python train.py --d_mlp=3072 --vocab_size=27811 --norm_place="pre" --norm_eps=1e-06 --positions="rope" --rope_base=500000.0 --bias="none" --parallel_block=false --init="orth" --init_std_up=0.0142 --init_std_down=0.0 --beta2=0.99 --weight_decay=0.18 --decay_shape="linear"
MLP neurons of a small language model. Each row is named by its layer, matrix (gate and up: input weights) and neuron, and shows model dimensions 528-719. Each number is 128 + 32 x the weight over its row's rms, rounded and kept within 0 to 255. Numbers have three digits each. A neuron's up and down rows have the sign that makes its largest values positive.
A block is one neuron, or neurons of one layer that tend to fire together. Before each block is what it responds to, as a language model described it from the Wikipedia text at the highest values.

Description: The two-digit second year right after an en dash in sports season spans like 2017–18 or 1994–95, in prose and stats tables; weaker on scattered mid-word tokens.
L3.gate434:094127095127100096175137160143155132161077175149174185150100164164140220133146129086210136115176188102100136105099118125116137052127154167106098087123107103150170081118103116150130104061172157078210090081134167125137122145108204105167082096116195146105157150134110132117196170102198082151072168154069102101184124108098095091132122112134099103127093139129092127083114096147178114131165162120095098139085146129185076180072122127144140128082150112150096091146076104162153098080121105099118118084095183108102079097092148063144110132160193155101125077143133151116117115111117163162
L3.up434:147167132128094166108149101173152103124062155098141136135100092190127138187143164140129167145083139143150117089168131115183152149146153101108142107127106127129103133187095073117111093117138133100095117163074167128164141124111151130134120109106131105066136153152110109114152083105109127120162141110118180111162078125124089170087113171157141055148098110178161083127103152119152123139133131145141148140150146119176037157184139168166156133070155120172129152083153138156136186151100116105096124079121106124119135058133108114141113156115141102102116122143133134117057100151192160059
L3.gate2496:105130122156101149106143118134128181131135115144119185125128103111112189120147151124160155168113106152123149108130128187087163125073086141166120157100146074105141093168144135118116098113113145166111174185100125140107116111126130074156135161136122135108126153186133107104148112086172156122041158169134119075131110124154161105119133088123142120127119067093140073085191164192160141119101113114171140138117137163118145073095152068143100152113143078165067156175115125089100151059147204130181098105144115142062082123144141154124087098105118140123134142144105172090178160167188151135
L3.up2496:144193069056111157090087150110161153062117125140147123112091155123134115024089122182115127136118088111076075114159170113150096145104156101137102109145092173191131113200117091144132104166146162133164122079144115083157112114133116114144156129157135131081178148135108154148111125139093117086189069172101093081147172179071082150088160148132166095124128140199186131102070125055119142128101116141079126143123098121158105060161174086141120106093129071177183141098088119148146120165119107120134143152141133115086118113083103072162167166181122141102114110167092130066103120083132104113

Description: Number words or digits giving a count or span in sports and career stats, such as in six games, four of 20, and 1959–60.
L5.gate274:093119116042090104156189123082114166150121167120103127083147143045142162128113104113177102138078076155125152110122120112084122165154156151094130078132132074083121130154121069139103172074106103107149125120119146095085090099115119148075074115174137127110115183174115128126138116230118172188191078206176147164179142132176129155135088157138076118113206131129137116126166146157175140143145140116144093135189144135166124096137183079173123143072150094115128061155132117126064137046116155079161146149147137124142085113093089162153136112126086114052116145141140110148143194202098201132
L5.up274:121153113133091073170133110131182151148181094135129077092109075089140097101064151145095105109142102097128168077108139156096144185078079102172154117115156107187108127089185156177128139162061106199086108106085078174187090111156172107125102145133118108133129152138099095079118145065108165076136111090098210119112104134141163133124121096108099144101083196122113154137104130125141152132143168142131159118110077144121125205153108106103120133139104121130044135093074114119142130140133108158134126086097092143128114109136170044136151123159122123152170089129085176094101108121173138152
L5.gate314:109053119103096140136111121149127155182108102100130129137110101138059136184153123149178120168122141124128165151126090140128100113098150141175099093115148166065098154105170134173214211145112110115123180064123114116149106102115117147135067127117149141128101104122162129139126152126138150118105104135095111100133152151134120109150147129128097073132158109105090145138138124126148133112102078120157150111144115170135061175124132080173071095126136134136098138137119115120159102060156141095144107079162138149137114122107091084093134141081174167197160093131116149123126113133158095102
L5.up314:132114066187171153155148094109161148109127140127127190141108120125145110141100161129117140120127122115104126167111195116163115122141115080132094163102125111125115151188122099107121183132105072101129157137123143107169130124169148124130169106113171134155123134115065059095159090091099132197103155078098152165134167114127088157135096122151161142143140115174099155120107149130112119136185136195074147098085125116097126102088155127138076130133106089142102122113107138179148152129117129105107148154210096154133139053067111120138161135111103159122126068133190101053136049145134096077
L5.gate1037:167167094128085129198150155123141163128113134153147072107136126145134117165138093147155154189160149158192066119172161154093166160108133052135110135130134095092176163178115119125123077086095153105060162121138107148136102119157161146117116080140152107178127143148122113156102193157168133146126132165120147156111120109148148142056138092137114051049107128122105179142096114110128129132156140142080171084172129066146104114126117089093118120134157197135105126197118203106151107124129145118124138057100127136078150080142098106152123133116143199137173144071094128081116090096077113094
L5.up1037:182066125109096130136112132117114094150097121148099152109077134156150085091143164153079156167117103134149134116177191096108176146059134129167156108125141085126146109147157099106062123119046157126081047062177173126126126124122118114067099172148097144108143108111118132171143089167131122137121088094121171128179074117130137114132100074138092100092071166086109151107135114123158114157119151130138119116150135104141130142066078144129148104126124139155107162167118109131092120092111091145097112124147139118178131074185094112144127106197142106098166145136123077115095101119122096205
L5.gate1164:111145114125120077135101159088124158191121156028099080124083151071095128136108159179085123088097141138130162108144172134101149111128083100096107083176094049124146102223095193168105139069127130168117139151101111126180119101141170113070106140154087090095121106112137107150205132110171116100142124188171119123155154095073155129124109143156114108046143212079113134155144104165156168134163146161124137106170138074161121169180193082163170134112198146134091081125162088149157114180090132123155190110108089071116125147120110104131147154138060144053110140109110121119079169160136160151
L5.up1164:156158151082139165133124134115128103152119117096143094115101061146111104124122188183165150104073101117178100116146116089153153106171131074128131146110116096152165121150075091144095157108133136180133130135171215110029198094064153101162108143143121119109131084194165137172116105081165117110105117133125149175099156099143125161091111108120145120136136152126143077127121172116136104130129141095172128132129115122137097117141167059090110114088144151147135086076088117113104169145174180134150200065123098134147144153107165130182134170176057085120147122200104120077158124108117100162
L5.gate1221:113108160114100099119113126133129163142123114101127120127139147066142103172118176123220150114122159144071151089151165132044128122115194121090162102063120133119119128132064097121072174086101119047134158173154123130131146137116142091072067126120139111116148070159154117157094119117197105114080107194155131125093102074163087121106043160093024080157064140077130105123141124157138145073116080156178093091124147158051122156131101040106117099084130175076161080202155099081102134168126138126104120182152105142150091102176105155131108121131102082145094122237200154090130136169081079140
L5.up1221:106131135055109187140133110181118123185079164123142143127151091067173152167148164142123158129087070094143094173112123104110196114130142155178134160158189109128124125125148088110140136174168109093170176167146103188076140149099067116165122086179120166109148134084131140098111081171113079080114117063121158186127152071113133101205141113118091122159100156140146067133145122178127170116179101147157101148108138134151147163135160167076068187131133106134131187165147137082135149094128114150143100092107142131189158128134124127122083193090145112125167172143153115138087081127100130166
L5.gate2028:139141065112088135096108105114130118194116115094094124145161159145146167164103099171178095143140119092082083086194173197121172148056158172110125114141179112057141084192135140178102118148097124180151177122115166091121105089069114093111106075106194125154126097110184100166123227106116145167147155137158168151111162140121084142098161185126079099136113102110135105148157144131133199163105089145110085110142123157138061120173133183162141131102162130143165153138137087145133146116157101146104134097154116136087103135095118029155072075127151151093161146067101164142122168139117151145
L5.up2028:114138129151100136144087083143147103134142163162205117127105092139160088115067115135134110128202099141094176129140140159105164125147152086144152129168127138117130115127162168039141123142088115161132122140174196150081124108229123120076096144145152110132132143137112120123108101145096109178137136116151106101071109062170113120115139101176097100180153118113108121174117113124166180130218099117078173099151154062151178139122059133127110146180099127102083144133097141117168115068106126173124156072092132189101099183099096139186108167098086128109138107098160137094067181092153175171
L5.gate2297:137142150091066131141172115067072141152097160202114171127151141187072134097127149123116145151173164134094231146167114088078163127135161108185128100114163137097162144106077099129183153102121145177115141131129099114057114094082162149152187131164156157069174155099156112143133099136133118146141113072127146162133174101152091118171108191130146095119095161159104131142066172138153161129105175179137128136174142104145151100027084128149085147128127177144140129097090090146146135131126113130147127114154112112083112155188139106155135150125124120155150134132103113119116162140184121188
L5.up2297:079112083051068136125158113085133090122101149148157117125195166145100065122141083163122151129122156139083110168167147091095214113195119097150144181107142126129130155109058093113107162091175179178140159111108141160087127120108096166152112102135181123051128121110144115159102127107074077163116106087123141159124109125112161165133118166125153107176129147125083165146122123111105135107113126168125119149175120116212066115114073125082102094118081154145145145092124105097102162136108111144141137082127114098101166140201157149130040165118128156160170071140144102122117170144114157159
L5.gate2626:143086155122132199146094117197108141138155155183079152165114166138134109140121152101102113133184099092121105098145148163094155128105100113132129124096164132162185070204110081138150150102111116153125144155153145116105106081111136141065097103165115113139171097146098112125087163100120096100127129152146170211097130155142107125058135147067091089115128116152129129119156118135154152103128128136122156095093159215155083135141133156119090179121125133117107132136133079096178137092130102071107149123126125172137146136122134177132138111115173182163116169117125133088156139156112161140
L5.up2626:117182185153117162177115104123079188110126113155127137145118127164087131117105059160102114071142117086143174161157182115123090140178095166135127122075173111128079130163063112127068133100134159107113155160181100111162187119100155138088136104107078116104124086129125180151124119114094098187174143056152150133137120123044109118070137129143135102128169115110095121161101152164120152123142090179125129092116126152158124119163144138100138173156124169105112145126129096161131159124170118073054123084124170122122149132121173131166125150057176151146120101114116152149126122124147171164

Description: Two-digit year endings after an en dash in sports-season spans like 1996–97 or 1998–99, weaker on day numbers in dates (January 19) and other number fragments.
L2.gate653:163151120072131150146123128118090099099107223120123139116150125096098115099095130088158169125120112098084116154120143099128150146112093075203132155087086169075158063151141109116090086149177164143105082145104113144148180116135128084091194167181174130078156132143100124146154074094152102126103059168102131094141120085143140090072158140117093149106131172112154099059076103139165178121172128153125137111118151150092141129095071129160095092150133144168104123192126096064156112129088135107143072105170145134085135118088174159111128074115115168090143133129133144110096153104075078117
L2.up653:110111150124132176138088134137131110134133145175110142077130078135116082134133122105129187141141065186102140152143141092088128143125151121163156123119142143124182115101065091214141173136080117153174135080095152103124107126092089106116111141157063163127140121139101112148186125107140146144135109152172163109187120111159089129117092161125109187123117151139098118108122141149165092161151151175147116088195115181173106157110199129141173136103132103138052070080148151137126102136128162161171127079116110135117084106090118167170154073155141176211195182146150100215131108132142164167
L2.gate1093:130175133136208139192102087151132131136110128136125156094119170152077121082136098140161171130131102108108097106146143132131154149098102112157141127102126153160172107177126086119140118141140136098108104117118135096159161033138121132058160130170155115125161081134096136117140124114127146090092059143094104119083104114157161137059121107144155131094073089089173139089099184133159173110116138172162174096143090108103087061122123134109080121118156133131102082101127072113135098094139130101136142127151149153097134063100158103130132101138132126154105169102096240116111106144150130066
L2.up1093:042144133149154126128096146111145191133142096212123178108185093138126209153126152105127126096090102089120105145116169177070112109115127183138098187112118126136164079125112095162108122127156129081185113157132146124143171111124177116179126156067132148119162116125136155149174143141089083155147144097121174079141210111151113082134126187134108153104125103135154088145098101136168113125139132199089114114139116128176149100116123123153095143117151209101130206143165135115152122116117079171127079107085098126115127140159122180150114123139107124141150108125156136115102102085167116144
L2.gate2355:200158204098130147092090140100146171149172094131110110161200118082124084139184141130114126116139136080168089120155112152075171153123176119136109115097114148162162125096118128189112134083115134095124220094130098085101093108115123110153166164119125100188135144050074142107129130133085044125161109128160145083108122055188174107094127081081123175107215140150088170151103137160146147144134119095169138133135091108126149106130070100120114151165102157133081149056096165086096127088115136147213161162179134164080134136132174145166132125151134137149181114110130194102125098120128143116
L2.up2355:156153050099212152110140137121132110065137108140173070096146142114218118097144212132135146184139145116114147164120180087110114146166128065136121163190099159122129122151088133148093145141153107180135081163112077132082115094150069092031111112132177130137151101097162163155149112091188155149092132099213168129155142100139077172128155090100152144140136148109148097107123121048133196133117139138147125117176157157139093125057101137162133145131158132055151089123158110104131119140153119159132092115177113150103129061138177145114057145137139156134065157117120138122171110112152206114
L2.gate2756:143241092130147144075136120169142135153135112046083144153108093177065169112132121082122212077118155084150073127125181149116102129033145133087132119150200185140138141164102074171091109156140072145156173105142166178137144135139183179177126110153151108130120162165175178147127139105160132084104111123132073145091127107120139141087179121083192141154142166169033129120108096116111074119101105156101146122090096098137098117113148051120146128138165089133065097115129114173117138143132137154171149092051149111177096076155053144105178089128112113140116165054154185104105156122150128101
L2.up2756:124160126165138099157125145106156147152093113148133105156146134132147126222175094182170099097142169128172146124124126117101113152131174134097109097094118138169122103202133122142140112122143148089174098106148156131073164078077143132069087130145145153081118108124087103141152116196132147158098093109100173155156200098162149115161103103142179123111117122069099123131094125122180130107132168117119185140144120082149129160132103126116076084113077118119120086095148189105056163105068174123154156127175102149032091078143124117166152116154156073119081150153093145161121098145100098137

Description: Separators and connecting words in list entries, table rows and career lines, just before a name, number or rank, e.g. "Hong Kong –", "| T", "promoted to".
L5.gate696:140133032157083098159101163157095084110139068101033130127135136178134162104114202082062121105099115073150127076139153061111110155141104055094149130152173151121136091096136134135146124113092146163065165100138120168133141203113179202135108142098156171091219116154099114139158119166104139152140105143142087083135133182125078084119116109106133132136156149088090144147100087071148144077094133172144121083162147160127201148112116135166110154123134092046078106148153083167151127107141154129116084162186085084133134102109155098126130112128124151158130157110106139142112107092097110125
L5.up696:167123102086115081087087183170149110116103204157088152108115134134149120112119119122075130103094074131158118116116095097151134140166071082141118121111140148077129116100120145099157082147113099060119123086101112216129077163183143125039172120163110105104113148154177063149109116096203114129158053205103115089126114109131046127095153189090152178130141071174111104120110117110165152150165157101125123159097108111066137137115108220152126136145169090140180106165138126151151107103141137133149052098144126147121149080136120216116110139136159131119120147111126098126147097148126089099
L5.gate987:133114134058139135107084165136076111145101148157151108069102057155144134189161154087123127124151087116150115108133139098089090151146091131110090144098133136099146135150147150108109113156099080134093206096100138094150083106122138098107129096077135102206141168137128136146119125098171134154087142078109130201109173131128149194174092137091138141120166128109113131160126099151162165158170136080153122122111136146073184116142119088185160123155194114076146122116095133117131122183144163140113085085127202142081056120119149098137162118181147175172162147093102113108134124133110101156
L5.up987:123098127123120136049108160107115146140131115155140129141099133125094121150121140156067148151117115132123081126151145145108143150116154116079128082087092108158147055175127126106112161160081165133166142133105184109153146153138113105104143127169071130090154111139105118137113129133162150115123125131137078155136114156111115136101150146133074142103119052195112065108163143095137137146153139152159113110117168117145084090176122102137096152139097097144172096106124095128144112110191131141164141161136175134178120093130078090116086095088134133105114140157104163109097066115138115091
L5.gate1168:109127086109116156190161124094120120152171107136079108125153084146135092086176123099115124162108018125129125104143135104117109147181135075150102052159120171127097117151191142137140090140139158103127125128054147096177146125089133188127143089136101107161102137066080123111138117171137144106145170173169076125168107185156145154078122120172140150140162136172130128174121141121156102155118107083114164143120115179144150124137171051148123123138157168149150116084121169183155087144106113153074130129111126107093088124103123137106141147160181130132133128117105126101105151186098147086
L5.up1168:141100095121074094135181100144129159118133124093155150101145169110105120158068099142133123110132123120092120158059174191201144124180171120168140159097142083102107169107123125134103096126063107153112068112220122107088057110158113150186160103145128117133121117119134125125117113122115114125092098108115156110124132079127134095125162170142128056115169125107107142137173100125122153109083088110104133101180153071092098166119108182080176096067128117124131178054088109139117128048122118055179074143162163199103106142150141118068147148124135103094135147115159183088135148069096128163
L5.gate1722:151121044083127129136181083132074169161182146138110100126093190120158166112082124135100100119130138108141155146110101109110114108081141109075170162105106113173171145160144101064075100165122150121129148108108163151136115111117149134150124113095129112070158097167105202114209142113164090166147124156138104092046175190114053153132183154144126132138139126118119122184139131159112095102096147152119153108094176124128113142197149089171113189119140182151140104074107082202150138162124136137127125160211109096184094066107096108075152169119136043108114172166121178170129198108055148131
L5.up1722:148097073065130123145108166059172108150119157151117140128117147123109048088095095154059121129146094121100120131103140064079163151169130088108094128095147106134094178141186130126185168161087105093077125110148180155112120145102130111110126121216169149121182107102139134060111099056160128143087164165135083126131130084125098106115158116158097114113089089125116120119139131098145120124085123106088113079109136124171131083105104150131167124078109070107194153169080131181165135129090124090123162130144156122144091125157081135132073156139089064173104114087140159185119188167193113135
L5.gate2099:073088131072070146111116103141140164153152104118080121136158160183122107135108100154133158130151143138123183221100150121078114118120136153135209172077098168122146111128165162153119127157111128172076117148134125085064115142084130141123190114118143159119144122109130114083110196128107173121133147127156133010131126161121108130146122180159156236154142078084107144123149129152120105140126138171123163102105226129148088120134132150132108167095121086137133100074121108138120126123111112139127068175138165129119081154130126108112157162147171089095114133105155112080093135102077138135
L5.up2099:145143091107145109113112090107132127138111153211147128155155153158137143153077092139162116099135139117036118193081146058092092142076091094060101129065122084150112164153097133101185151061023186125124116137104090111116154101094128159133134127082148137134142049121137222102131109113178161115091123106118122034127175125147147121152139099082109133155092116152081113163105115111146139115099138100161134121165217100119139062118139096183147085111128175112104148131104142145112171139117134150127125072152112169133122075124104123109108102130145114110133141151123140121166111092072109134
L5.gate2122:150169111135126128139052124109127117144152164160149098175082104148106122154084100157094075160170144115182140111152114125170170112098139116075152127125073127090118140150180167058135089155128129115130134121125158122104070125170119090076132139106139120146101090116180175126157143095181118125116172196088146107106127129135194164160163090145127138105153107120146152076132101159187156135112136142097180127188102122153145092207139142188119168184147156077139140205147083099144134076143122168077119055089148080133114053123114102168081193148155123160127106115160130122102087184136139166
L5.up2122:143140092092136166143141130128171121113113154135115119155174109091177171134120123125117128102177075146183137133127092156159058126111139145167097111141138141164098094095137110041132107111153132153143161169167108026144164101141087196130145138149132105108108149124138148084091136198178149142125131121139117137095122128083117096134102169111085122196099122116143110178134115093134112113111138096142105088122170159057078181185158123140200140130128157068129112181139094124125192143087105125138115127149116118113124101116166116167107166029136107162138181086184156143054115084122105130
L5.gate2734:145144135188068159160113134138124183066166155105109106130113155112077063097101151093102147130179129078133095141126107151129145137166123075148128125036102060088137137150184150110194097143120052116134101178117082101078129108103147183126104155140058168140112077142114176124137126077106143197112216135076085141101161133103107125204136152047169133149052097074099154131094127054123065087135179131061202118108185148112115134111107163133102138120072123141139070146175078103126151207169191166067130172128121104166184175137178187151171123129140144129095129125133162100132164104146161127
L5.up2734:130085104078119123139098098152157116093134105121182125112173162103126104155091137134148172092148104131120085141132197083055110177117123137094130113148140162154137114173191134120148104188140086180128150166129124106215146087097162152125138103123169068119160112173154117133143138183143146137129143161155135106185124084146087122071144175145151142108121131072114114181167159183118097139118123084147120104096158102123178082170133136112080174161165147123126097133114140132155141124090135125067134158170133133102106087141079142122124157145139087136103084161160184183174140095112126140
L5.gate2912:120110141026092074185126108096157117158163151114097107115100123175144094115140093115190106091168113123093107124153159145100127136177142136095090143085107144094114156200174129107179056170085073055105190146117095080153144120127120111111140085148150149138151168195136119034109112106146069126053078121109125188108119128081126168098109104093118085108174141128140138147112100137194103073172197121100167065050149173132125071061128106110139157110171141082104059120124094133177114142153153130132164190133098171141114132143148163163117144133084129118138140114124141090094187179087142108
L5.up2912:129172140088135162149140090129080108158131147140111148192115151173128079087139112097113125127097121123130079122142148074097091203130087139139097083069192105127112103164148126089158104156121088168107173143132153172152098143166154129149158059157175171122151173152160118100148120109156118149152080145130094119150186092126105130103120090178100109128174068129102160215132107161142137136144127113129149085096179089147171132079109047119140170102156155105086064167126135093122094085088190110079139145138140112167125081175150128101147120154105137155098147126169105103151198119107109080

Description: Column separators and the first token of the next cell in wiki tables, right after a name or title cell, e.g. "Method Man |", "Duke | G", "Sophie Taylor | England".
L3.gate181:155149172152098150142109135069192166110074157174118154079121137128113092123124120134092153138141148082116121062098178155102144145229160086099156108120143089103139145050123145125116109051095080099149065139106142103191086178164176149131099102133146135141154116139140120058146138032128118124118131152100178144101115168139177125128118144083127132059126114164116143095098154095113151116143125167071150185140160129190130112098147128138098134093182093114178155073175157175042092085104125154069151216101109063104159092133214120137087121141147121118101106114121092129097137088191172136
L3.up181:114134101164088144156130173085175139103096193198127112131165154120112067159111153159086104165103126102095138073147150064171139087139130107082124127144072193158138141145136101060166123116117083124055097133080152156151172085136158161103161140150102128058136149128164115108220149070142097167040177113134166123098129125061101107116104104133112145113126122121118142134146151158107123131148176097119137176065119101167163115140111149119127120135136164103103115151161154109129096176111130155117106195137109167217103160153141100149115127135130149098112153106122181138162071127134150161
L3.gate2198:148148154128108141133097140077193165136073171141156141170127115117140125167091106166125142151170120098112134045140111112064136163122160042108109132127062115144174127102121117104131143155117087130027093162107129126127097151116205152097138113104128105123207117136148074098156134061149123123093111113094175087137125132133120112120025142120150111101103081114127102018130084124178134144138161129062129130098188110146183134107124117178114134125140125137108177084185143132082120094074148154130144115040096100115157103160077115099116112118096159105083158135151129085076160135125182145
L3.up2198:132115182173089135074117173115123100166134173200122139095138080172147142102100099107105118101164137060161192140147118091116155126171099106040199171111075119146109087166164120076122188062135147125153100074150127163146184086146173160132174087127103104131156167037111128112194177104193155153057107150155118120120144110084109138082102150141074153120089109120132142136168128108111205148109149153092063099114116126143098121142125132105122116144108181093124170137202108186144103103116165168131110115114107062175115109133104143149080172105143201080075087088219125113119175081075143157